config = dict(
    n_layer=12,
    d_model=192,
    n_head=4,
    n_kv_head=2,
    head_dim=64,
    d_mlp=384,
    vocab_size=863,
    activation='geglu',
    norm='rmsnorm',
    norm_place='peri',
    norm_eps=1e-05,
    positions='rope',
    rope_base=10000.0,
    rope_fraction=1.0,
    qk_norm=False,
    attn_scale=0.125,
    bias='none',
    tie_embeddings=True,
    parallel_block=False,
    extras=['capped logits'],
    init='uniform',
    init_std_qkv=0.0211,
    init_std_o=0.00431,
    init_std_up=0.0211,
    init_std_down=0.00431,
    init_out_by_depth=True,
    optimizer='adamw',
    lr=0.00123,
    lr_mult_qkv=0.4,
    beta1=0.9,
    beta2=0.95,
    lr_head=0.00942,
    grad_clip=1.0,
    warmup_steps=256,
    schedule='wsd',
    decay_fraction=1.0,
    decay_shape='sqrt',
    final_lr_fraction=0.0,
    batch_tokens=[8192, 16384],
    seq_len=256,
    doc_mask=True,
    train_tokens=122900000,
    steps=10442,
    dataset='wikipedia_en',
)
MLP neurons of a small language model. Each row is named by its layer, matrix (down: output weights) and neuron, and shows model dimensions 0-95. Each number is 128 + 32 x the weight over its row's rms, rounded and kept within 0 to 255. Numbers have three digits each. A neuron's up and down rows have the sign that makes its largest values positive.
Before each neuron's rows, "fires before" lists the tokens most often just after its 100 highest values on Wikipedia text that the model never trained on. A number after a token or word is its count.

fires before: "b" 25, "es " 14, "l" 7, "e" 6, "t" 5, "t " 5
L3.down85:165144200094055083133122180080102168188177156164142082116093126116091156151210164158179109151069147126120176085129138083105136128033125121113082181154130121178112168152102147091081142086117148143095127121159177094147151139103136148187110050114160060132144145079107167124070148115130152140

fires before: ", " 26, ". " 8, "\n" 6, "8 " 5, "–" 5, "; " 5
L2.down144:191198102166155107083073156144150176146133153070122132117152130178135140143179164139109087112176099155128151127108174108110117158133143107097167166079132117172152093103116109111195125146164127127106093158155144209136086112085135110124036095115117102138077135100112100104109140180088066209

fires before: "\n" 47, "; " 12, "." 9, "\n\n" 5, "ear" 5, "s " 4
L4.down376:122056169116162118100174120194171177165115103116181108145074124176147074095105109117156133138153139127139084137163110164115070085146133121063121083124158067090089177118113142202158156089148118149035110120185090154172126130118155150121145101138129144102155140191122085116139090102131132175

fires before: "| " 27, "and " 8, "==" 5, "of " 5, "c" 4, "|" 4
L2.down58:115169132140056164109131099149214143173197205064112131151092146072139085146102170132138141098191156120147105117134126100159170103162067103088046118123186130139120189105152146048124162137113113099124146086127125109125114139120113135179175128155168117186133153111107108174101119145152135180

fires before: "2" 36, "1" 15, " " 14, ", " 9, "0" 8, "th " 5
L8.down201:173129101187113115155084133147033058149116115132075137157088131114147114153086117107099134131097046077151185088109125115173088173103129203166165085096138142143117100078141097171130124106120127149075112153146129089147120118118083105086141165146118108110134140178130091115139167163134132065

fires before: "ed " 49, "ing " 17, "ed" 6, "es " 6, "ely " 4
L9.down123:143074112165112065162181097157124111104188143116132109085150071140164099151110189043097062177183158152145155137138192156123120135089107116138123111083138152162129134157115143092105117129107186082134108150164108147080072147166116134078094136128144135191159204122134199118132093133147116138

fires before: ", " 49, "." 20, ". " 14, "\n\n" 6, "\n" 4
L3.down241:143140142180154107130091165183073120234113123085119128125103180131096105178136104111138111146059095144162179120165140098118111117167087129124137156111136099140129139082103071079148126122139155079139137108128129150160062081158122149167165148066144100140087101180091150057098195146112112125

fires before: "ember " 65, "ce " 4, "\n" 4, "em" 4
L8.down112:168185143124050066128172163123093193135098173133102149126117146182135138082183127148180100115114161125121089111102123072164150122173077136131136113188115130061117138120065146084169139125133095140097132111145129143205097115150152071107145175105110117089114077123107141118140107131115063073

fires before: " " 21, "\n" 19, ", " 8, ")" 7, "\n\n" 6
L9.down281:098080131086097139138089139130143099115115092087127164093129087123084075129135116155080116154115107106135116184149165149094106136179156149116167077122131105151184155204107113117151137117111056139136103068134167146141116172120073000142152094139131114134116144130153111197184099102111126065

fires before: "er " 20, "ed " 11, "tion " 7, "er" 7, "ted " 6, "e " 6
L3.down97:136094126142181189148120146138092143145148110124155136137133190139181108126146201176139152157147066120149086141070163108119129144131148118157117149116144144137035133099085125116089142148128123122155116154157114180227116173135131153160145174175127116163183098135116175132138121137131096103

fires before: "| " 36, "(" 24, "- " 6, "H" 5
L4.down379:157168228104165199149106172122141219167135123146094178121110167114134174065173110094156154111130175137155142134145166103119084105099158075124192095127101123150119192158107118135091140113193100146128159091091167140116143118146145095170174112140121116134069139192125170084113105097139128079

fires before: "s " 88
L4.down59:109082169112146111116107114124079107110091062164214074094152097139091136144134124141140168133148099118112135129160120111096108192147123128068092073174153128144144162132101137117149102162144131124101120174148123134124172152064107076120098092136149066098140132153160079098157120131096203098

fires before: "\n" 91, "\n\n" 8
L2.down310:162051110106197145105089113163116143162169156161113178122141100145098108164110102114148142123139076119115124090140163138160101116109115117089109197158202097143112098098071150133205136112160082131064113162176159166158123107112175152105079135086141118148159114114155082085123151135161117098

fires before: ", " 17, ". " 13, "." 11, "ed " 7, "s " 5, "\n" 5
L2.down75:067130102183124122103124176080107116159159186104125139195132074081166124157137105128109152184153097082116100125167107118170112121108123109110146119196105158170187196082157110150123088178147134098179102149113148142099094086093116165127088141168114160126084172076130168162183093124115141114

fires before: ", " 25, ". " 23, "." 12, "e " 10, "ed " 5
L8.down172:106138122111102038116128145164188126048095096131155140075168093092165127110132135039103143166171172126148157096118124117137112108079128131144092140177143151127129177085132168164154089096121193088183134111138119097107157117169159154155148143094105111095094112098083121110140150125092140135

fires before: "s " 18, ", " 11, "." 9, "pr" 6, "ug" 6, "f" 6
L9.down312:124075133232117089123082110124145147085167122132107101079112111142082168087107107126111125103145088029100090158127085143113136142115146131145128147084137138164127183137099140157163133098155139083121182085098147087141107098147101169132171108182168130128157130150146096167135041133174098105

fires before: "az" 12, "ack " 10, "u" 10, "ue " 8, "or" 6, "ec" 6
L3.down285:170124145100121175117118119076120178127140185145145096137115106045109153084126141120129122133093141155118165086205078118164112085196110125134175116144142087102098102165192109112062102098125140158137155065058144111138192147134120117124153165192111122101099146134138118104113177086135118101

fires before: "an" 39, "le" 8, "et" 8, "os" 7, "ch" 5
L8.down128:148096162075131117104113142085153156171164068110145172111092184139129114133137154127181140151104156121182133202120111111133163130051144063147191107132142168161113120122137084113125137155174084111128068126142064140162094152102126158160112173084125172120132205163111146100062178100144133134

fires before: ", " 14, ": " 13, ". " 13, "ed " 10, "er" 7, "d" 5
L2.down271:119115076198143136114172132117146092159143127151104126127088084107116162113074154166144122077185085177096085100181140136131088136169107097155171107167122113112088158138136101104122077066125103170161109162124106110097148122064089142094133104113160107113071128103111175118135093095160068090

fires before: ", " 30, "), " 16, ". " 11, "." 8, ") " 7, "\n" 6
L4.down54:104121116103139145113159080067181134126158126143127113102156164147111127120116128136141096125093154129104102134142090071141129108136121146195119123121167141146094130046122078137131130096110153117148114121096160175159177151111180190124154171115129131114062135168098165188156138104145131135

fires before: "|" 52, "|---" 12, "us" 6, "|---|---|---|---" 5, "over" 5, "|---|---" 4
L8.down13:111155100111138092133149108150144127113132173160157086089141104154085093119089111106116089111210205127117126186098154109116114145189134144139155075041127122124126095080149082122192132125131082059146111188172146133094137196121118119156161157119146113099157095169057154107117174127164172117

fires before: "uary " 30, "ure" 10, "g" 9, "ure " 8, "u" 6
L8.down254:109110167135127157191095141078097104210196163163165124160163156140139087125166117122156166191171128132167106164127132107120212119137086107156095111156152100105085130101086083157146126149089162102108170140126139158140198085134173099093111116142079073091121150113149152173134176107135091147

fires before: "e " 28, "ent" 8, "e" 6, "es " 5, "ad" 5, "ing " 4
L4.down331:156099059103128095139174036108075113096137108120128109109167131112128236137156128099122126144177058128175195207073174143108167161116168161099137118073135130121164118137136114119114133122119160097070089177139141111122123095170052072123131091101088115079179128124151163134147103111115119156

fires before: "\n\n" 32, "\n" 21, " " 15
L4.down216:148170098170119151111151123117109074145138097153136120114102165127131154107099118102178073140110084117139145141107099096103134148164103151056200090122098125102087103101134113104185049122116209101157110100151068118166176154118108121062118135114104192073097084191121114075159211143105137108

fires before: "\n" 21, "\n\n" 17, "n " 9, "n" 8, "ing" 7, "at" 7
L8.down67:158139163161105127120116118117072088086144130121106158109197112085112165145133121132160151091085089130134132147088090127167157173139111136098165162126160147058115072134132145112156106135105146129152094079084082128210101163137107083190134162112084101116150160071120162159113115153115156088

fires before: ", " 28, ". " 20, "==" 15, "\n" 7, "." 6
L4.down85:173148132147161068034124121112141131104061087100094129081146157151124069134128112104104121154114140077105114147121062142149152139149176153148167099150115127169103128090172162174126139104143124112170089083093086110100105140100085135153135166101077130171075101125110143113118143107136185074

fires before: "(" 34, "|" 6, "R" 4, "p" 4, "age " 4
L8.down236:170102143145139102100194128188178116077126083141121081151174155135176185128086114115141123180125144138101102150084214186111079138095062052107103082143090112148147104200225159111178087149162136123164155088095102113120149091159097035158154143084130084145064099117086128137107108092097116134

fires before: " " 37, ")" 7, "av" 5, "B" 5, "ia" 4, "er" 4
L8.down105:147101132154134139097105144141088086087096138157155129129113193101148146139128077110160083115098144133143126112142166122126105129162116067174132120065067075147068150173112139202170146134112107140146109127124103110170101157138047028102137170121102173132118135199141124150161146133075125104

fires before: ", " 34, "." 16, ". " 13, "–" 12, "\n" 8
L3.down10:127110156109137135148127164097121086126201159150086133123143154121086134108141129152087137120129040133138112124149088131100045131135125131108147129155180096162136090156117052134150140127148107159125154104165174148153173113146097096129115207118121149145103112147069160094104138065163088112

fires before: "m" 27, "ment " 27, "00" 8, "N " 5, "ed " 4
L9.down50:192121091165107072137105089152137165106127167134132120144152107063114157128095127090165132145122115154094163090091128098150160122072156102114125124087148103130189180132157121170145124152142142142132120095111121109137093123125125128104070117111139119102147117130091180082089126092120143073

fires before: "\n" 96, "\n\n" 4
L9.down350:141130117128121096102172131126121118137136147114124123139113116132120125184131173109184102102079085165162160155095137107152142102145158138118167146119165120106096113047028096105121078101110133144139073074129111118149118155118107151139118099130116164142118185128079135133098163141030137126

fires before: "t " 23, "ted " 15, "tr" 11, "ation " 9, "t" 6
L2.down14:141120157119115156148172126126092155221126123145158156080051168111136134066150165165100128158126160106078183206109116163157181113113184150158112124140165113121086111139132118096161131070174170153163101070145128108112166177133116130140149164066114157140123115109095113142108151150093111046

fires before: "\n" 38, "\n\n" 22, "==" 10, "k" 6, "ld " 4
L2.down219:098152093126179126101103135125136181100202147106092120086074125104080160115139133118150164156083098131142114068126095161109146160128142175097095157111151139079088129126195058088157111095149072127144131147137087187157136161106120138092116140150141129136170136093140155142129167172086142102

fires before: ", " 21, ": " 13, ". " 11, "." 10, "-" 7
L3.down113:178182147182157104116138148127128148089122177170090118137197150138153087054149135106142084099109123063070092116161157094179088124152117174109092128100074147117154159122114150147150152129134071139116148153129094149110126161149120127163118096059144075137101200124150108069130090093177100111

fires before: ", " 23, "–" 21, "\n" 11, ") " 7, ": " 7, "), " 6
L3.down281:070154127105125158091144148169094101185090168158073087118100110165174094092110129113159089150105056113116176129127087125099133089117141110124153143154080107124148119081139140114104184095110195133119123073084121175148157110052130200099128121117078135081121128179134139156111155170150114090

fires before: ", " 26, "\n" 11, "'" 6, "\n\n" 5, "ic" 4, "s " 4
L9.down30:153176101100147134061176142117172119066118114099097075112117128138116109088089074128091156156102080141148129106085178138147146176126111139095144169144130140102101133100199124073113102198122111137129109141087140110192098136149181102111143101160155141040053125134173128160117112146136096164

fires before: ", " 51, "\n" 17, ". " 7, "." 7
L4.down179:122101202145167145099185180176150103149129123106144078216099165123193119131103136099139115167066110142141140152150114154118081139135183130121157131144142119154139175093182143132136108128171146110140126114127219182125153093133111121133177099135141080107125115118121160168103112133182112097

fires before: "t" 24, "se" 11, "l" 10, " " 7, "fer" 7, "ty " 5
L9.down287:093130130166144125190059078069077163111154094130084126148122101111146100188120130102178130162121134108098127121054116119187135120103175118132114136148113059163095130079093098137120112130184141155141171111161151105116136073095142173124101107065052116146124111134130152112131087175180116100

fires before: "i" 19, "ing " 15, "ic" 12, "ative " 9, "ice " 7
L2.down122:099145169206137131100145124132148159102141092143142116155076101142075181107113111133145192117180091250125096097117150144131115093102118164115121160138098118142159124182131095082118177149142134086180074151123121134115165109154120105063129140131139089134134120173094099184130122142149115163

fires before: ", " 17, "s " 9, "ed " 7, "ard" 7, "." 5, "es " 5
L3.down250:137150140087092092099111118164110191138138131139080161193074096134108190162106189175072127148151129107162153103083154135126132097101173110114186170107140160082108188076139114054129155135170160163165127123112097188129121111191110123110095107133091154138139156153153105131086182167118112176

fires before: "y " 33, "y" 24, "ies " 11, "ic " 10, "ies" 5
L9.down254:124126152156089119077090071127084112155117166178113107148124131135075121167105070061093184089123106140156123144113090131151129196137119142151113185148118083153086164105177165076101108164145108147138064151131113100133126057182067159120092096115115149110128068100089110082120151127127140166

fires before: "| " 63, "|" 30
L4.down217:119186180175103117122143150141138099118181136150174165121089151126112111105085071136171130137133115197159126130162113084126104165116128025142124138089144115071086149091122137068104141108150114132125145122103133093142124116147146134152168153174123108108125174164087171133167145146205147116

fires before: "ing " 29, "e " 25, "es " 12, "ed " 9, "l " 7, "en " 5
L4.down120:135141104098075136102161072108107164155149166137108100156162085190197117166169165085114134113119199084174148123127172099115157140078129127109079166101166171092084098184083143106124117146124209138140071096143119103113103160106133145105120111047162129123144137131117214165115138112113090109

fires before: "t " 14, "ies " 11, "ial " 9, "tr" 9, "i" 8
L8.down226:116146138143156172165109107114099123151099106103181140073066130119094080095147150088120202089096172104120118202088062121105104107127138091155084074127108090067134126103098142107184161138117117132165133143119167099094129128191169108142102114104122146157126128109095162093117096148114104100

fires before: "\n" 48, "." 14, "; " 10, "\n  " 7, "\n\n" 7
L9.down371:127189162133102106074074226101200135136104153093121087131118212115146174074147081109153131091099159134072116071138141073068139142108099105099180126103166144180123127089132163135120114147164142156131121109088153107115143171127123175135174139170156088075144157166159109096142184138166142118

fires before: "ed " 20, "ally " 9, "ing " 8, "age " 8, "ag" 7, "es " 6
L9.down55:138095090134125173092178077125105150114186135139180158106116146133119173126169198119104164101097137155188119121173161152125150086134158129113145154154121134149072154171146094047073137176120187145141219145149098130092139172104153118081107128177134099096146174142109076143105147143130114194

fires before: ", " 27, ". " 17, "s " 13, "." 10
L3.down359:125137128099126085110149114144136130101142170116101128115087172085138100140122082083076093085113154116115168156140103105109136091156071097151110093111150131168106126110142100161143059066111170094132088155115152119121100136155075193127111163128114169099115139120107104109188131089137151164

fires before: "| " 16, "- " 13, "===" 12, "The " 5, "d" 5
L3.down117:025115084133103092107199112163182118133119079167105172146144117111137139168135122108123173104144119142103051148149106146119112143081146117094095178125094114131155134191100170121131095078110126046128142132135185156133142139088135174062124154198130094147146131089156160103138091157121128168

fires before: ", " 36, "\n" 14, "." 11, "(" 7, "– " 7, "| " 6
L3.down78:101141205117100147123151175145091123157120183157131128171070096123197128089138103096100130135036111116160115133138133153066095121086158103143162102139116115114162131106065196180096100076158148092164147119129109119210143122138117138145177150069143158153128121155123190146114137103157160072

fires before: "s " 44, "an" 11, "u" 10, "le" 4, "le " 4
L9.down187:124132129121112156105058167100125110145150098111127143089121116112116140134147144195107085113154144103131163156181138046085150109176161183121111114132072127181073104129167143149117123125182110135117066110171138055152176152076154083116098112151085173098135080150096088112106124138099157092

fires before: "y " 23, "y" 15, "ies " 11, "ed " 8, "i" 6, "ies" 5
L8.down47:119130114176059137109175130135111147176125158073094184166121117154121101157112069072199185092137164158100158155116157035140077191100069108100089130104108146109099123095119146139113113109111099078095120134175138111068096083145131177177107109141109144150167097143133130155130162085124113146

fires before: "- " 63, "| " 35
L9.down34:071081139137171145175119099131130118091202140183121117170101065126127142139108100137095124110143124078066083130101116124127106168086107135112119098096105153124127100212139119124160101102145190092111120160120097111115168143065184148144124192115089109110123105123146133126140154100212137125

fires before: ", " 24, ". " 23, "." 18, "\n" 14, "\n  " 4, "\n\n" 4
L9.down346:103104179192095089093142171158135129158127126066138104066118156198170129088130123118130067139111155081100076080099103096141128157150225115167177127108156132166097085058121121090169112126131163119136111127165102133087100138141128204180169155084150145090108106115118186080075130159109137124

fires before: "ub" 22, "os" 14, "ass" 12, "as" 9, "a" 8, "ay" 5
L3.down146:109129208165134117121101097127119131134145160138101142171123144120136147120133150103137135117119137111170184156186116182080084066135067120086056204112084113081255099085141138129107151126056116111087125136133141125105155120123062137120124123118090150145131174196169133134125109093178102113

fires before: "| " 39, "(" 17, "|" 11, "and " 5
L4.down37:109129176128135202112121128172183132124155153093140048141065119129150118135134050110110187167067129127126089143115136110163090141144170052114157119116129142124119144152116104147114177127153120136121175097139173165134097080145116105137134130102102107155097108148136196080129107104142128143

fires before: "e" 15, "es " 12, "th " 10, "ed " 8, "es" 6, "e " 6
L9.down185:074183155107062152088105126173147140124126145062138124129091184138117120134138194127126151152089128112156136116132114126084138110079106148135112183093141149145085102038122091113182107163083155141122099116081099128141124120099123136101091115106152126142131107202061119196066134090107129175

fires before: ", " 17, "es" 10, "), " 9, "\n" 8, "ess" 7, ". " 6
L8.down91:102101074136131124081100148128139129111143098120099140092116129168114128185085130150129173081057148139115142074077113157098124150127115134110153189130110153105112097149143140093122133156115098217155102122138108090138195159080062110157145178123153145118034087171167076157097140118090114180

fires before: "s " 77, "t " 7
L3.down153:149151115161125129153174176086128140161106137160128092090140135104089160148107068076143154153133096040104175147086116133105120140181084143109168068142156151171122145123127173088120126099130139060134148112147146041145099077104142115104096117102110146118135125110136131181139126209103144168

fires before: "| " 29, "and " 15, "|" 5, "in " 5
L4.down328:132180188125155174086107145155150154169166175150114148113122138141115132168137112100113145149126121176145131149115135160130122152139144054116097123120125158112170141183084066140155126151190141145096162141187185126117142208152134136154147144098159073142096125150142188111076113148137090075

fires before: "| " 34, "tr" 13, "ter" 8, "i" 7, "c" 4, "|---|---|---|---" 4
L2.down79:064096109073134148118116085098120126096144096132183144109107084118098136135169122154161152132086086127121116167083099151091130131144177092073130153118132123102116134113145043144097127102212111122068112180159114123138157090044101123141163153147162193160164094136147103207109127123114138082

fires before: "es " 17, "ed " 12, "es" 9, "y " 7, "y" 6
L8.down214:128095122125144109156177067146105077108110127118111110134109114126199105170074123143133139169077191181140161134109122101091141156092117125158136161108066071139138148114116157095152072133080158093140165203109117111162121130109128091123102166069109192166083162172100103128101126120135182151

fires before: "\n" 37, "; " 26, ": " 9, "\n\n" 7, "." 6, ";" 4
L2.down119:105080093219102117159213098193157161094129120109137135140124122127130161089149162154104145099157120153119117158133166081173185078059111112203094142133092091146098118123123137094103121118109167105142137130092148092187133103160139128117122083110177083110151145109174135159092148112083165116

fires before: "y " 18, "id " 11, "on " 9, "on" 8, ", " 5, "y" 5
L9.down217:122083128118099144145106103136091091140206128166112104123146099141171126161138123111141093103087147171091129156085150119154123165098121144073112094085135117121105098086103132161169139102133139078142074122143099083129113080120131161147173112097099149092138132181116117092193177109105195085

fires before: "s " 54, "st" 4, "n" 4, "y " 4
L8.down320:107104133139098152151097059086088136149083168120122127111150125124097207121205137138130218102133038142096115165102131120071117126097161095114119132112223097130139174116114134129132108137109152151137135175169103142120163137108119172129162114108077183156166161076166157059157118088177176109

fires before: "s " 51, "\n  " 6, "\n" 6, ", " 4, "t " 4
L3.down4:108132076121126162121166151109136119130102166118149112134136122084114112118106043125116171049145138100082195180071100113162144117133175134127089057066097140168145116131162147156161160140101157131082148107129153038162048144114100113187101157052161150111121112128117077092111158177178047131

fires before: "or" 36, "e" 9, "at" 7, "en " 5, "at " 5, "ec" 4
L8.down141:144150138157118120178082087148115167113173119099060177139172123097105117069153145112179120154087082130124183156119169134123102152116126148139082135176114194134111146146075117158115153112133094112063057136147159098184122120127134172122087145119168136142160153095144189078157141148089135166

fires before: "\n" 16, "for" 16, "g" 15, "ing " 11, "; " 11, "at" 5
L3.down194:128117145159147124148145188144120140089160104123132130116191193218077112083116130157120123120118126095104127162090093125098140103108093184171047056110092060103060124051100140137141217126128090074140096138107155122157128087155132159178101090049116149131147028120154172140091122097121134164

fires before: "ld " 22, "k" 18, "ks " 11, "k " 10, "l" 10, "n " 5
L4.down170:115224162172139162091065179153165144075155101171119124132117096096088132121105119133200203090076142132111114141128121129094175170127127120146108102105164150163148153122135142162115116153042124131153170127146090118104119112152154151146078153136126200156174099123117099181153164159122170164

fires before: "ing " 13, "e" 10, "er " 10, "ro" 8, "e " 7, "em" 7
L8.down170:130115047133123172147149002141091134156117089148141137077057117135127161206101164132063144146120136175154144160118168134050153146092083116116081124078071088088133182170147144159063177097131108106135093141165121145081161093122103140137088136079126163100136147142121120086117120159128062149

fires before: "an" 39, "le" 10, "os" 9, "et" 7, "ut" 5, "ti" 4
L4.down307:103146128119129110091118114096138140127117051221222153124095128158116130134101149123189114151123125073137150169145091144108135138132084093103139140054141125179124140130144108114140190193194138096113120124117102113148106086096163131100086188099052151168103124099079101183115121148082157145

fires before: ", " 27, ". " 13, "." 7, "'" 6, "}" 5, "\n" 4
L4.down263:130124179150103157137132161118136122141123097090152174127102228149121117093131067151083119136092161059059070143174117111161132116131140187104173148172134123108143206146108156106177097129132091167143112073124193128107115160093114124125129202195119146147106168097128135126057093117167079093

fires before: "e" 17, "ord" 13, "og" 11, "ed" 11, "or" 6
L3.down95:129126147151150121109079130139073156183140183142112125115129171108136097141132194068138150119093081095140239104100116128064156138084164170136155064109150154065109185096119110092135146089185118158139089144077124104158140079159109187139118111083178125089076134096107138127109143166124119086

fires before: "e " 25, "e" 10, "b" 7, "par" 7, "ber " 7
L9.down205:128169104091066192143108073088091098181155125137159068159159104109096128156172169131130078140123085085107102154148132096106192123105105184113124151104112093095168179124098158137073116130066186138131157066135120084173070120099142133096091125093096155140161161110146137140087131089077096180

fires before: "\n" 15, ", " 10, "; " 10, ". " 8, "." 8, "s" 5
L3.down262:126139133115113126102173119164124172074074110162031077090136136152111162163153144088142116156125079134070068119149140156172073091187177110113115053193088145135147199119093164140089105121144082131176143113153150140140106131099142138126115152178187118152136177157135184142154075154141143093

fires before: "5" 15, "2" 15, "1" 11, "9" 10, "6" 9, "8" 9
L9.down24:110091108125123153115129131112076101170128147123099192098109157114156104117158113083151162123141196138137111111127145067159113159145154159138152076151176055160131152111098129116197145162062110147097167116107134161157005161139085151103134109113152128107116086107112189110085118120122140131

fires before: "ack " 15, "az" 14, "ue " 9, "u" 9, "ack" 6, "an" 4
L8.down329:143177108105098160138067140077139120169130148073145094128177132071102150117156127131111146104094114138092121100176110121123188097165093110127154137119175111154125108089141096111104143108162131174070131165114095120177162129131103099173147116139165149182131198153180088109110163066094157141

fires before: "| " 100
L4.down27:048128141085071142095136088037153146119141092105163168117147091114177120138085141096077139159141080123188023158091112102132154122123131117100155154128129087116109122113125118164090077111174174113160171159096166150129146183101118168090109127150101121102147123096112130167133152098167138138

fires before: "ch " 23, "ch" 12, "we" 8, "ing " 7, "s " 7, "ak" 4
L9.down68:088145128099138115142123106080098114156107073188184136119090128152155110160122137085112083054102138144133141125133106130061109150101159110144089106159115151105119150152131064160107146120116123173111122142158112101064100198165153197122141157117108123115133158086118131103133064149198112070

fires before: "os" 14, "ass" 12, "ub" 11, "as" 7, "a" 6, "ay" 5
L4.down306:092089148148117113176145124073131138139116148170122078085132151123141114077067082130121122113133170074097182145163183129057189100131071097132129143122132124140203086081111152164118104139086142172118080124160096134200162170118169195141128085141163143165178211093125116164177174111164216106

fires before: ", " 31, ". " 9, "." 6, "el" 5, "e " 4
L2.down351:125159111095153099140129163109125127097155090090150110135143156104214101097102144058092126138160145150123168100135098166184135082152123124166103113151109164124157144026193127145147070072072152130152121094102083164121165144100102104137118151143124110087098174102088139163171110133153142149

fires before: "e " 48, "ed " 12, "ak" 6, "ch" 4
L9.down2:132123157161131110100196103134152121180118160109157055104158124164109112155152125121122115127130124029135113147149164169129129168140171106114075121126128143120094157122189090134111154169131142167163140117181075071095122133141153170110107121023177082092119112163096133141136123141145140110

fires before: "\n" 16, "es " 11, "u" 9, "\n\n" 8, "e" 6, "is" 6
L8.down337:109105136087079154117076084125106185083141131137154108116096116057113124092102174110173121139116171160143161067082168133125134070034082142100144160141097088168079106179144091148157110110120153095153089138101126139162154149108174106127138129077134150117152130124124087171087118132120088180

fires before: ". " 16, ", " 15, "s" 13, "s " 11, "ing " 6, ") " 6
L2.down182:152091132078120162097162094146121187145092104120162132071104130099103123119130090097131100082183080084083145147107083185140117137148097090092088051151126066152142126127084128210091118149077135128174152128150139112155182202101080107098184128133082174141073165174159135208072137126058129093

fires before: "rec" 10, "m" 10, "st" 9, "d" 9, "stric" 7, "f" 5
L2.down99:125083121142117168131107153131086118126114179071189178140142162103160139146177127139139129135115184117178100133150151178121166159114193114184109140175103231035119134136085170154146111133164113147144190181062154133139164070110137110111083157145103118071128145086130091097133143085098137093

fires before: "| " 62, "|" 14
L3.down334:076145127118137181188150119135138105083125178111134097141203177134099116155107057150115110108172159187126123232185098127114175158131094164099159141073156161162125156121132110140130131171104060082105125061124156131148121127186116151156126111143154170131122138122088153129148142139105090105

fires before: "| " 34, "2" 6, "ents " 4, "est" 4, "f" 4
L4.down7:099158113130127118153134103163108121186127114123151127119142151063079107128112095198165128134155157231114119181142086116106162138194117164103104185078068136141119172071125063126089104139137110145131147083161111126125178139118126105188147108105130123095097111168118130119106134080136164118

fires before: "ed " 23, "er " 12, "tion " 8, "e " 8, "tion" 5
L2.down1:100067082138194154098140119150101079113137108114227136181118158157148122122135165143144122163117101059184115110048137126109135072107153132143076204098155164087089148098125140107124164068133146095132172112093109142131101088112136155154164160154133079174154169133049196159061146085122107126

fires before: "ing " 16, "ed " 11, "s " 10, "ever" 8, "er " 6, "s" 6
L2.down333:120104114131124085169179122083090148060108150171140176163136156156106165147110157147083160109118030103126181139187105116095127116166190135137089104138122109176132151133142066115117104092078150145184131106108083106159077151077073134098115089163136149113142152126129144168093165142140123066

fires before: "f" 16, "v" 13, "m" 12, "ke " 12, "k" 9, "st" 9
L8.down279:164087156156089123123183183169090148112099123122132092144130151135113157134130149162090155165118131107172134141202097127172107094105155109185108151184126111102097137089169085178124105123132122131209096120086166140131158086072135197177117142128157191103091084071048149139155118135106125139

fires before: "ug" 16, "pr" 11, "fr" 10, "s " 8, "d" 7, "f" 7
L4.down160:143102103151129175136100081102164123123115088111146099156139141204190143063133126123171149131039086122103103163121129104142147132127136108152108136081125113188166140050190090188138104080104119079147220117127112073166168138131091099077132149198147127163124142113137130197116108122094132135

fires before: "| " 84, "|" 16
L8.down373:126183152090150175118100160127185182158142104129129103158169137149206131107136104153155143106128164126108090105112228173118115131127131098157161106144092080149135112138185114154178121170138138165133112141131132152093132102079103102142070069159112116102119107105102139162136153118090160122

fires before: "| " 99
L9.down329:109122108126122164152110124078118148202167154154132058118104119117109125157139112080164133109102151101130102088160162156130164165089152148102161152180128121176108169227154139135157088117197082234160132120181108124107119156109102059093155094174121159105114146118183121105107146059097115144

fires before: "| " 52, "|" 18, "(" 5
L4.down241:154169193121132128128111214142143103056172065137169129117124129193091110175151150162159142149081142099142187071129168120103092129106191062117120174150122115091128129110098148125177162126144105130134153122154117167064103094089160164148076084156155082150109116111130169079097109144108104156

fires before: "\n\n" 87, "\n" 8
L9.down162:162168121149105108117150080111151139127190119132208191131105113135130142188104146131147132107161063112126148092129095126136144115088118125143141161164181043172142041134091119160165098113114147125129078072053106097111088174082116130134105151141119110152177124117156097118124193127103173150

fires before: ". " 25, "'" 13, "." 11, ", " 8, ": " 5, "==" 5
L9.down235:154126088131120140126149177129111171110164133166124110093191071145109107092208121118106094091111151074191171123146152082109129116169147126117126152151178128160108111192102103138162131127122061226094149190088141148092102167146092050113137115115151086145173150139114113089145101090131100151

fires before: "(" 31, "| " 25, "|" 4
L4.down49:141060127093101170148134164138137087139122146058067199132090135093097122117091104178166141122136185162149107106057151120083161124120161076160201086098116129099133102121128110122105108088142150137148147065131150107141140099201130225122156132212111078070119127158148153096075172130154165087

fires before: "| " 29, "|" 11, "(" 8, "201" 4
L3.down256:082099120119161161174185188127140108126124121080159134157170122167108158099166053132066121087200149162133149141171163125121091111101130121122168173148159063163144074151175131134149108156154127135160121076126141101106174133100143046173144131172106096145131102177125127129104084072171137152